From a checkpoint of a small transformer trained on Wikipedia.
Size: width 320, 5 heads of 64, MLP 1920 GELU, 40.2M parameters.
Architecture: rotary positions, untied embeddings.
Training: a variant of Muon for these matrices, 684M tokens, 10438 steps.
MLP neurons of a small language model. Each row is named by its layer, matrix (down: output weights) and neuron, and shows model dimensions 192-319. Each number is 128 + 24 x the weight over its row's rms, rounded and kept within 0 to 255.
A block is one neuron, or neurons of one layer that tend to fire together. Before each block is what it responds to, as a language model described it from the Wikipedia text at the highest values.

Word pieces after s-fragments
L3.down262 [116 136 103 150  94 114 119 151 150 160 104 140 109  98 136 124 157 104 113  73 167  99 164 124 134 155 163 128  81 156  99 170 104 104 111 161 200 132 151 136 128 134 157 145  91 108 104 140 109 147  88 148 154 136 148 139  98 170 106 126 121 126 131 114 140 124 118 107 135  80 141 128 106 159 102 144 100 127 122 116  98  99 124 132 106 123 131 108 121 134 105 135 148 131 161 144 151  91 145 134  92 119 100 167 161 117 135 116 120 133 133 143 127 125 118 113 165 101  80 109 129 115 107 163 115 170  81 110]
L3.down447 [136 160 157 110 145 117 178 114 133 152 134 161 104 150 126 112 135 138 113 117 137 142 168 126 124 113  91 136 177 117 180 126 133 143  62 101 139 176 103 121 155 149 117 105 152 101 125 125 128  89 127 124 146 151  70  98 143 129 102 127 152 172 129 172 104 141  99 136 101  99 115 163 111 161 139 130 161 110 127 124 122 124 138 156 114 118 148 160 121 151 123 125 119 134 158 138  83 111 151 120 126 167 117 155 128 115 143 130  95 140 119 125 137 142 104 154 142 119 123  97 160 137 114 145 176 124 141 122]
L3.down734 [116 173 108 158 110 131 154 143 133 151  79  84 126  80  97 112 128 144 125 152 142 106 144 120 105 150 140 167 105 131 113 116 120 115 145 154 170 134 163 116 132 123 130 152 105 139 140 108 145 138  89 141 115 138 135 131 131 156 104 129  75 127 132 123 155 122  99 138 104 134 143 157  98 111 113 132 140 121  98 127 104 114 146 122  97 144 105 166 152 113 108 121 111 108 159 139 114 142  89 167 102 118 116 133 131 120 126 103 107 114 125 129 161 140 125 127 143 139 161 126 134 107  99 123 169 121 157 140]
L3.down886 [ 81 102  99 164 132 140 144 122 139 161 118 123 101 128 125 165 110  88 112 125 160 119 146 125  87 129 110 118 133 171 159 163 139 189 141 144 121 166 101 142 101 120 119 172 117 153 138 153 132 118 135 121 112 173 126 112 120 129 133 139 143 110 123  98  83 153 136 131 176 124  67 106 152  78 176 124 125  62 137 172 121 123 140 133 143 144 139 105 156 165  95 131 108 146  92 101 149 133 129 102 166 131 145 136 111 110 136 158 134 117 145  93 133 121 136 132 134 126 102 144 128 153  98 113 127 111 128 119]
L3.down1029 [148 138 167 145 116 187 144 109 105 140  62 110 122 136 118 145 132 158 133 103 166 124 145  58 137 118 122 140 160  91 119 133 130 150  99 151 135 163 126  99 150 120 160 129 172 113 100 169  83 138  63 118 143 104 126 106 153 128  80  77 147 128 154 124  93 147 160 106 153  87 137 175 122 153 131 102 152 106  89 153 101  96 145 173 148 120 134 126 124 116 127 151 129 155 157 120 107 137  97 102 178 145  88 130 125  86  88 163 120 148 165 125 126 130  77 170 134 141 154 160 140 133  83 125 137 136 133 127]
L3.down1169 [126 139 168 113 150 150 105 111 116 120 119 136 121 111 144 141 156 141 150 134 100 129 117 174 132 114 106 161 115 136 145 121 151 147 120 195  79 123 136 162 125  91 171  86 140 133 161  94 110 125  79  84 116 102  79  87 140  81 130  95 138 145  91 166 129 132 157 111 162 143 138 140  88 139 136 106 149 112  85 112 135 124 144 143 126 167 132 145 158 156  98 108 123 147 112 146  92 142 104 116 128 136 134 127 136  88 147 108 115 100 108 126  92 109 131 129 137 122 124 154 136 151 109 165 143 166 156 148]
L3.down1270 [156 169 125 125 140 145 151  92 145 158  98 125  98 125 105 145 130 131 111 155 111 175 140 154 102  99 126 108 137 115 123 118 150 160 139 130 102 123 130 131 146 133 118 109 124 127 121 119 133 121 131 131 117 140 115 160 141 137 114 133 118  82 153 109 140 146  98 123 135 116 135 106 137 109 166 164 148 159 120  91  89  97 117 105 141 132 153 103 159 107 136 155 154 109 115 131 106 117 138 125 112  97 107 113 152  89 100 127 142 123 122 182 130 128 132 158 165 169 205 118 105 122 107 124  78 100 171 131]
L3.down1367 [122 104 162 150 109 151 163 139  87 151 156 145 141 132 139  88 157 171 132  99 103 121 131 126 130 174 134 130 169 137 116 127 107 125 144 169 104 117 165 126 127 127 177 133 138 160 161 103 114 112 135 126  81 108  88 103 182 153 131  62 148  92 131 140 131 131 151 146 175 129 118 164 125 112 124 169 158 157 111 130 136 161 133 132 133 129 112 127 148 122 151 110 109  94 115 126 108 109 103 124 148 136 179 122 127 116 121 105 125 107 157  90 149 172 142 152 109 112 160 124 129 132 119 158 133 139 131 145]

Possessive apostrophe and "of"
L7.down237 [107 125 159 152 107 168 146 149 100 104 112 107 148 166  83  98 101 141 136 188 164 132 157 150 175 142 161 154 159 137  85 149 125 172 111 176 110 135 117 142 133  79 112 138 122 138 153 139 132 125 168 135 148 125  83 155  89  77 133 142 131 151 132 145 138 128 173 126  85 140 127 134 149 105 174 157 145 154 109 123 178 127 137 112 150 102 156 126 129 188 143  84 135 117 155  98 132 150  98 131 166 154  97 102 102 114 145 173 113 105  80 160 107 157 129 112 112  81 104 120 113 141 135 149 122 100 129 159]
L7.down317 [ 99 160 146 144 131 124 162 122 183 119 144 112 142 165 115 127 109 121 136 115 103 144  99 142 149  90 167 139 144 124 137 138 110 195 122  63 137 125 191 127 122  98 143 151 164 130 168 155 137 121  88 128 132 124 116 124 116 131 148 178 117 127 175 121 116 111 138 127 156 101 109 140 116 125 111 143 136 161 127 112 104 104 101 136 116 148 126 153  96 143 163 130 143 135 116 154 108 127 143 135  98 165 114 167 134 144  95 135 133 164 145 145 104 157 136 161 124 167 142 169 129 113 136  96 118 122  77 143]
L7.down1141 [ 96 141  97 104 169 148  99 115 127  69 122 157 100 138 177 101  76 131 133 104 103 118 140 131 138 188 163 121  91 152 118 120 136 201 116  99 140 167 173 110 177 147 152 142 128 155 114 125 140 106 128 120 107 121 154 104 117 120  89 155 137 135 115 156 144 171 117 123 117  98 116 136 131 142  93 112 123 120 137 126 105 115  69 113 138 131 134 132 150 131  98 145 106 119 136 113 138  99 185 103 148 149 118  91 162 139 154 115 128 135 102 164  84 162 128 139 145 138 145 158 148 144 123  88 134 141 123 157]
L7.down1438 [133 104 109 169 168 157 143 151 155 122 118 139  67 154  66 151 129 106 148 137 101 112 106 130 146 134 119 164 107 124 100 124 100 140  90 177 108 162 104 120 131 130 117 140 125 140 145 117 100 132 127 106 151 115 150 140 126 111 124 124 146 129  76 148 136 129 145 113 109 120  97 123 154 148 149 136 135 161 109 116 109 155 137 160 104 140 124 142 106 142 160 160 156  86 126 161 110 150 133 133 142 117 122  63 130 105 131 104 149 104  91 132  99  94 142  94 124 102 151 123 143 178  92 124 115 116 140 180]

Connective glue tokens
L3.down905 [157  93 169 131 159  98 131 152  99 137 123 123 115 151 114 127  93 109 125 140 147  99 163 117 115  94 123 160  98  92 155 118 140 102 154 154  91 128 156 157  78 104 111 143 147 103 137 131 146 109 135 156 114 141  87 153 137 127 140 128 133 105 130 143 110 125 133 136 140 139 129 140 169 140  92 116 169  98 117 130 132 101 161 102 133  85 138 101 154 133 107 123 127 133 116 156 126 145 128  93 208 135 116 145 115 126 110  95 134 126 163 113 141 150 149  85 131 129 141 134 103 104 158 136 103 126  99 175]
L3.down923 [109 142 115 123 160 116 127 152 112  91 107 119 175 107 129 152 202 134 142 115 136 125 109 156 152 121 116 150 155 134 118 119 102  81 144 162 119  90  82 165 127 134 171  93 154 118 128  95 125 138 160  88 117 188 128 122 106 161 126 118  99 133 123 129 139 141 103 138 111 116 107 129 134 104 126 132 110 100 107 127 109 137 105 129 162 176 105 132 160 119 149 158  98 191 118 109  85 138 154 149 136 135 102 135 101 153 196  87 132 135 163 126 134 141 122 130 127 149 127 116  97 111 183 129 192 142 111 135]
L3.down1253 [119 129 152 105 105 135 177 102 146  71 106 101 150 135 143 125 118  96 107 136  78 155 115 168 143 107 112 109 131 163  90 161 138 122 115 143 147 119  96 170 115  95 148  85 130 154 153 105 125 127 131  48 126 133 142 114 113 105 176 132 158 135  72  79 134 159 162 154 124 113  71 128 124 146 142 122 160 123 158 128 152 133 118 147 145 153 145 100  90 163 137 169 137 157 163 121 129 130 116 131 151 105  88 167 114 136 147 128  79 126 160 154 131 105 136  82  89 118 157 148 151 130 142 129 115 108 144 119]
L3.down1354 [126 129 122 137 127 163 103 147 166 168  98 148 128 142 106 180 176 146 148 149 160 131 110  99 113 122 137 165 154 100 106 126  83 119 108 122 118 133 180 187 149 130  91  88 123 132 123 139 163  80 153 144 137 144 110 139 129 148 157 126 123 155 128 129 129 120 146  96 131  88 167  89  88 112 123 130 134 162 117 105  81 101 110 123 142 148 133 125 104 122 138  76 106 151 143  89 117 108 132 169 127 171  84 151 114 132 124  97 125  64 110 129 107 101 135 147 113 109 111 127  92 108 107 129 141 123 183 135]
L3.down1481 [155 131  68 137 165  74 125 134 183 142 125 157 158 133 136 159 143 101 118 165 136 140 163 165 113 125 155  86 154 131  86 151  94  92 154 134 116 102 110 137 136 134 113 117 146  66 129 111 134 102  91 129 101 119 109 124 113 116 156 164 129 111  88  94 141 122 158  88 146 109 130 119 136 152 142 131 135 138  91 176 133 152 113 138 140 112 151 155 119 143 112 137 107 105 112 109 164 185 110 121 147 118 127 177 112 128 123 123 135 110 140 117  95 109 150 154 117 141 103 114  97 107 183 168 117  70  84 112]
L3.down1594 [137 104 142 115 151 120 145  96 132 116 123 113 157 185 128 128 113  91 144 104 121 131 134  96 101 152 142 115 141 133 112 145 118 156 131 118 156 145 121 188 132 146 119 155 136  97 168 127 109 101 106 132 145 125 156 117 167  89 136 116 148  84  95 148 151 144 122 162 134  60 154 118 141 137 155 119 134 120  94 122 104 111 168 159 132  98 104 141 135 120 131 173 112  88  95 143 129 175 165 128 181 158 105  95  98 151 121 128 128 131 158  84 139  84 162 128 107 183 145 163 116 122 116 150 148 122 172 189]
L3.down1701 [144  91 121 125 128 156 119 121 147 117 175 134 166 125 108 177 130 112  62 104 161 126 144  93 147 133 117 174 179 134 153 104 125 144 150 128 137 117 150 134 119 176 114 127 130 168 113  87  64 117 104 100 117 111 163 129 110 139 126 148 149 131 141 116 115 147 121 166 123 149 115  98 135 143 126 114 134 194 115  94 132 149 137 155  55 134 124 120 103 135 155 133 103 189 151 115 135  95 112 128 165 104 116  91 187  91 146 140 124 129 129 115 121 114 159 142 132 137 104 118 155 146 169 173 129 134 123 120]
L3.down1795 [114 169 151 137  89 118 123  96 127 138 123 163  85 127 109 177 153 118 120 161 117 119  98 158 110 124 114  96 131 111 155 119 102 123 162  67 123 113 147 161 151 111 133 141 121 129 164 127 147 122 101 138 159 145 139 132  90 147 146  84 133 134  93  85 128 133 173 131 141  71 171 117 137 118 118 105 123 117 130 161 115 137 133  98 128 152 143 132 138 106 147 145  70 121 135 159 102 148 157 147 177 126 117 144 143 169 117 124 160 111 155 133 147 108  94 140 136 169 123 119  77  74 188 105 124 131  95  90]

Occupation and organization compounds
L8.down718 [138 129  87  63 124 117 166  99 100 112 143 153 161 130 167 167 109  97 131  96  87 140 125 138 130 128 118 106 125 126 130 133 159 135 128 177 102 125 100 186 138 139 182 127 141 124  93 138 113 103 153  93  90 144 112 128 136 139 127 150 138  91 131 115  95 163 135 110  91 145 138 141 134 112  95 127 124 149 123 118  79 104  84 141 132 128 120  91 151 119 151  98 135 166 113 101  98 111 139 169 104 148 157  99 126 104 152 139 155 168 131 111 122 106 163 125 149 122 128 173 140 143  41 157 107 135 117 111]
L8.down1729 [116 169 115 140  98 118 109  99  93 107 156 176 134 121 100 106  71 133 143  98 126 152  95 106 127 146 130 111 135 133 117 152 147 147  93 107 140 114  97 144 122 116 109 124 125 145 179 139 167 127 137 119  96 119 121 124  94 135 121 134 140 121 153 127 131  81 135 110 129 140 129 171 160 128 111 110 129 155 121 135 146 104 126 145 116 144 107 163 148  77 128 147 138 126 129 103 118 134 170 124  87 148 166  80 126 118 112 145 110  84 133 114 145 138 171 118 118 128 101 170 155 136 133 116 145 121 111 160]

Compound word endings
L3.down420 [126 115 153 147 111 116 145 122  85 139 117 134 157 125 120 107  71 122 118 144 125 154 148 131 121 102 112 117 149 101 142 114  98 125 163 128 142 102 143 138 115  92 158 129 170 121 101 147 122 173 162  93 108 134 115 150 130 132 167 117 127 110 117 138  65 129 118 136  87 153 168  93 188 121 147 151 138 142 131 151 144 133 108 125 135 116 131 113 128 103 153 115  97 103 131  93 109 148 145 145 120  86 112 123 101 182 150 115 139 112 140 158 156 100 113 132 105 107 124 127 157 118 155 140  83 141 129 107]
L3.down476 [138 147 158 133 142 115 115 104 127 136  85 125 103  98 128  92  87 157 152 124 152 139 119 125 112  91 149  91 164 143 101 159 169 126 162 151 113 136 115 139 145 177 151  88 174 129 154 147 142 113 127 122 127 139 129  92  95 108 125 152 148 125 151 136 161 143 118 130  57 111 155 139  90 138 132 120 125  97 105 105 102 102 130 152  88 165 110 144 133 159 125 138  84 124 109 113  81 152 147  93  78 140 126 100 119 130 117 107 142 122 130 107 121 136 158 123 131 111 137 159 148 149 125 150 112 106 121  97]
L3.down625 [112 111 170 133 125 172 176 111 108 134 138 112 122  94 105 113 180 189 129 103 160 107 183  81 125 129 151 159  68 171  92 131 126 136 106 144 170 166 137 131 141 140  97 127 108 115 157 129 129 151 106 105 136 109 117 155 115  97 146 149 112  93 140  97  80 146 114 127 109 117 171 110 129 152 113 161 118 104  94 166 114 103 149  87  89 126 147 134 139 155 109 152 130 103 131 139 152 154 120 152 165 154 120  98 122 131 166 130  54 121 141 151 106  93 126 106 120 149 149 149 180 171  93 118 139 128 137 111]
L3.down1130 [116 137 122  86 130 133 143 134 125 158 116 102 122 102 117 132 119 107 140 133 129 131 135 155 130 110 135 133  99 117 109 124 150 139 127 137 184 101 110 146  96 138 139 128 146  95 140 170 147 119 123 138 146 137 119 148  78 180 112 102 132 120  75 148 157 108 120 141 175 102  89 136  96 165 151 113 114 106 103 142 119  99 112 139  86 125 118 136 124 161 133 140 103 124 148  98 124 109 115 156  90 117  88 123 121  78 129 112 136  86 145 144 118 100 161 132 138 125 107 149 144 161 177 135 127 155 146 166]
L3.down1212 [139  95 103 117 126 132 142 102 126 103 153 121 146  83 116 145 127 108 123 138 130 136 121 140 142 102 152  99 133 160 125 124 135 137 137 180 122 111 139 150 147 130 142 148 147  98 160 129 127 148 159  60  99 124 100 152 166 102 140 117 111 140 158 102 120 139 107 100 147 130 131  86 141 159 182 118  90 180  90 162 103 168 130 101  94 131 116 155 113 108 132 163 154 121 109  75 122 111 106 100 106  94 128 138 150 117 148 120 113 150 111  99 148 142 140 137 100 131 112 133 107 106 128 158 137 116 145 110]
L3.down1555 [118 132 115 133 128 131 114 131 109 104 113 174 128 150 142 139  96 129 165 125 177 134 141 122 152 126 124  83 144 127 136 137 129  79 162 101 193 130  76 164 112 135 174 101 122 105 110 100 104 131 128  94  92 103 114 115  98 145 124 149 145 142 114 126 152 158 138 144 126  95 136 136 109 146 142 128 154 117 130 109 149 148 154 118 123 163  94 155 128 149  96 154 118  97 144  77 150  90 156 145 122 123 133 112 148 160 137 108 126 182 120 125 104 147 107 106 139 136 123 174 132 107 166 105 131 131 126 120]
L3.down1593 [174 154 146 131 167 121 136 146 109  66  99 132 126  89 114 117 113 101 107  95 157 114 110 144  92 136 128 129 164 146 141 113 147 148  91 130 137 125 125 119 169 118 160  85 182 153 115 110  86 130 135 100 122 112 113 122  86 126 138 133  91  96 170 104 135 131 142 115 138 161 112 102 134 133 125 147 116 108 141 122 118 110 157 126 151 156 107 154 123 123 117 168 126 103 112 147 151 138 150 174  55  94 127 128 127 107  99 128 115 186 100  96 127 155 102 117  79  96 119 150 110 136 127 163 159 121 101 150]
L3.down1858 [124 133  96 135 116 118 101  93  76 102  64 106 161 112 135 129 118 116 100 110  81 100 134 125 128 112 148  70 118 173 130 131 114 130 154 157 169  92  74 111 160 144 132  77 159 152  97 125 101 113 145 136 112 102 133 105 129 106  98 156 141 167 140 120 111  95 161 161 145  93  98 153 148 161 183 126 139 153 133 166 179 106 109 122 160 134  98 113 110 135 130 110 153 149 124 110 142 149 126  99 132 110 161 108 159 148 118 116 118 137  98 128 172 145 161 135 101 160 103 152 154  90  97 106 121 124 139 157]

Mid-word fragments
L7.down177 [ 92 111 139 174 121 104 176 128  95 103 132  56 124 140 104 128 105 138 149 131 136 109 108 100 171 138 148 148  83 145 105 137 131 152 132 102 121 137 101 110 147 164 116 211 125 156 132 179 130 118 143  76 155  97 157  82 156 104 136 121 175 127 124 111  91 138 153 116 111 137 135 126 155 145 156 119 114 130  94 128 108 139 146 113 143 138  98  78  88 139 123 141  82 151 198 142 150 123 144  91  70 157  96  93 132 141 142 100 147 147 113 137 144  92 120 131 162 144 184 137  96 142  92 128 136 127 120 165]
L7.down877 [131 121 148 138 150 142 181 140 121  90 139 110 161 144 169 111 146 137 161 118 101 144 153 117 147 155 136 122  76 144 152 119 131 158 131 135  83 134 167 134 106 113 173 111 154 103 114 122  92 117 125 107 156 115 119 125 129 111 118 107 152 123 167  87 115 134 118 135 142 121 148  85 143 127 115  90 119 134 145 145 148 144 125  84 115 145 134 115 113  86  95 122 120 152 120 111 160 125 141 120 132 118 172 104 135 112 124 176 116 156 130 136 141 118 112 129 114 140  91 109 133 114  91 133 163 114 167 136]
L7.down1057 [ 78 163 124 129 122 120 156 114 150 111 144  98 125 150 154 173 126 125 141 182 113 165 151 166 112 120 118 119 136 137 151 126 131  63 121  81 148 133 151  98 108 154 125 153 170 127 108 148 110 129  93 116 120 110 141 112  90 146 137 134 131 127 142 163 153 157 121 149 136 115 141  96 147 123 104 128 126 168  87  93 126 151 139 141 125 168  93 111  95  97 129 124  73 144 159 128 128 123 106 174  50 141  96 146 133 157 108 115 104 149 126 140 140 113 124 119 151 159 103 122 133 118 151 102 137 142 125 122]
L7.down1238 [119 155 118 100 156 100 128 137 142 119 141 147  88 124 161 120 129 141 127 150 137  65 122 117 153 147 136 127 161 130 143  68  95 152 154 134  95 141 114 144 149 157 107 133 149 131 149 163 139 152 134 141 160 126 107 112 133  88 125  89 132 167  86 110 108  83 187 122 135 180 153 139 140 142 109 142 146  83 105 170 122 124 122 103 150  90 147  97 138 137 135  94 141 181 122 122 113 108 144 129  88 146 137 107 110 129 139 136 129 170 140 145  59 111 130 180 159 152 158  99 127 128 147 155 137 101 131 134]

Action and event nouns
L8.down443 [154 103 111  95 121 112 128 125 167 140 138 131 162 151 131 126 131 134 109 119 123 138 140 140 120  87 190  89 116 142 103  86 144 158 123  99  84 133 110 121 124 154  94 162 132 135 127 137 139 119 126 138 105 132 119 151 136 127 134 145 109 109 152 159 147 129 157 113 124 144 137 109 100 126 142 156  64 111 121 118 164 121 142 102 115 117 163 118 177  97 141 125 170  87 142 172 172  95 140 123 113 163 112 124 116 107 130 139  53 160 116 131 146 159 104 147 128 119  89 156 147 143  96 126 143  78  94 123]
L8.down1850 [129 143 101 142 185 119  74  87 152 138 141  96 150 118 142 110 117 101  99 168 112 102 145 144 116  88 137 109 154 121 130 157 147 115 153 121 147 112 178 101 103 123 132  87 120 128 134  87 116  74 127 121 118 137 114 119 135 141 165 137 133 129 186 122 134 125 146 106  96 185 157 113 144 135 149 118 115 142 111 112 142 132 143 131 151 121 128 146  97  66 101 135 106 149 135 111 118 131 152  89 141 113 127 100 138 150 140 119 151 115 161  88 140 108 118 132 131 121 106 133 124 153 149 129 127 153 135  91]

Mid-word fragment tokens
L7.down719 [126 108  97 132 107 146 151 118 116 161 119 134  95 119 140 111 150 121 146 101  94 133 138 107 140 167 131  95 122 130 141  99 102 151 126 171 191 167 111 148  96 167 135 123 106 121 100 171 127 142 147 135 142 129 129 127 153 161 105 117 131 104 144 150 137 136 142  96 108 154 109 105 132 116 118 136 105 126 113 103 102 123 117 143 138 133 149 165 151 164 137 141 166 122 107  81 170 116 138 179 121 144 126 133 160 118 116 170 118 106 106  88 113 104  83 115 110 137 119 109 157 141 134  84 135 150 180 154]
L7.down761 [141 109 139 146 144  99 109  90 156 150 135 114 140 147  95  71 111 149 178 107 153 115  99  85 150 157 129 137 159 149 112 113  95 141 134 135 109 142 140 137  82 140 117  85 111 157  87  91 131 144 165 180 144 139 120 133 110 137 121 156 143 136 141 201 151 124 156 126 157 143  95  95 183  90 165  75 102 137 105 125 115 121 121 137 117 116  99 139 114 118 129 169 133  65 170 106 134 131 108 133 134 130 110 125  81  79  97  96 148 152 159 140 115 133 111 122 134  48 127 124 134 123 106 115 122 128 141  78]
L7.down1228 [146 126 103 105 140 156 189 101 134 132 178 131 119 183 137 103  72 136 140 136 119 101 163 116 158 114 150 154 141 153  58  56 141 111 139 101 164 165 134 118 154 151 139 141  79 126  92 157 153 118  96 113 166 119 131 131 147 155 137 152 128 118 136 171 141 100 137 122 121 138 115 126 158 154 128 115 158 134 101 132  84 134  91 127  96 111 165 108 124 115 152 106 134 105 144 134 121 130 101 115  55 152 111 141  91 137 110 111 120 154 141 163 135 104 110 146 163 129 155 125  79 122 106  89  82 102 153 124]
L7.down1755 [147 123 124 151 138 101 170 161 140 134 152 126 133 144 138 122  57 149  95 140 126 135 106 111  76 204 158 150 162 159 128 140 121  87 144 152 145 163 152 128 165 110 121 156 148 143 126 108 125 152 117 115 145 118 121 120 135 115 126 121 107 134 145 174 146 139 132 113 151 151 104 125  76 108  81 145 138 118  90 122 130 163 150 120 101 156 122 116 140 120 128 112 167 146 131  94 152 142 100 132  52 167 111 112 130  98 139 111 121 120 140 113  87 136 127 110 130 118 150 101 129 121 107  91 106 152 166 158]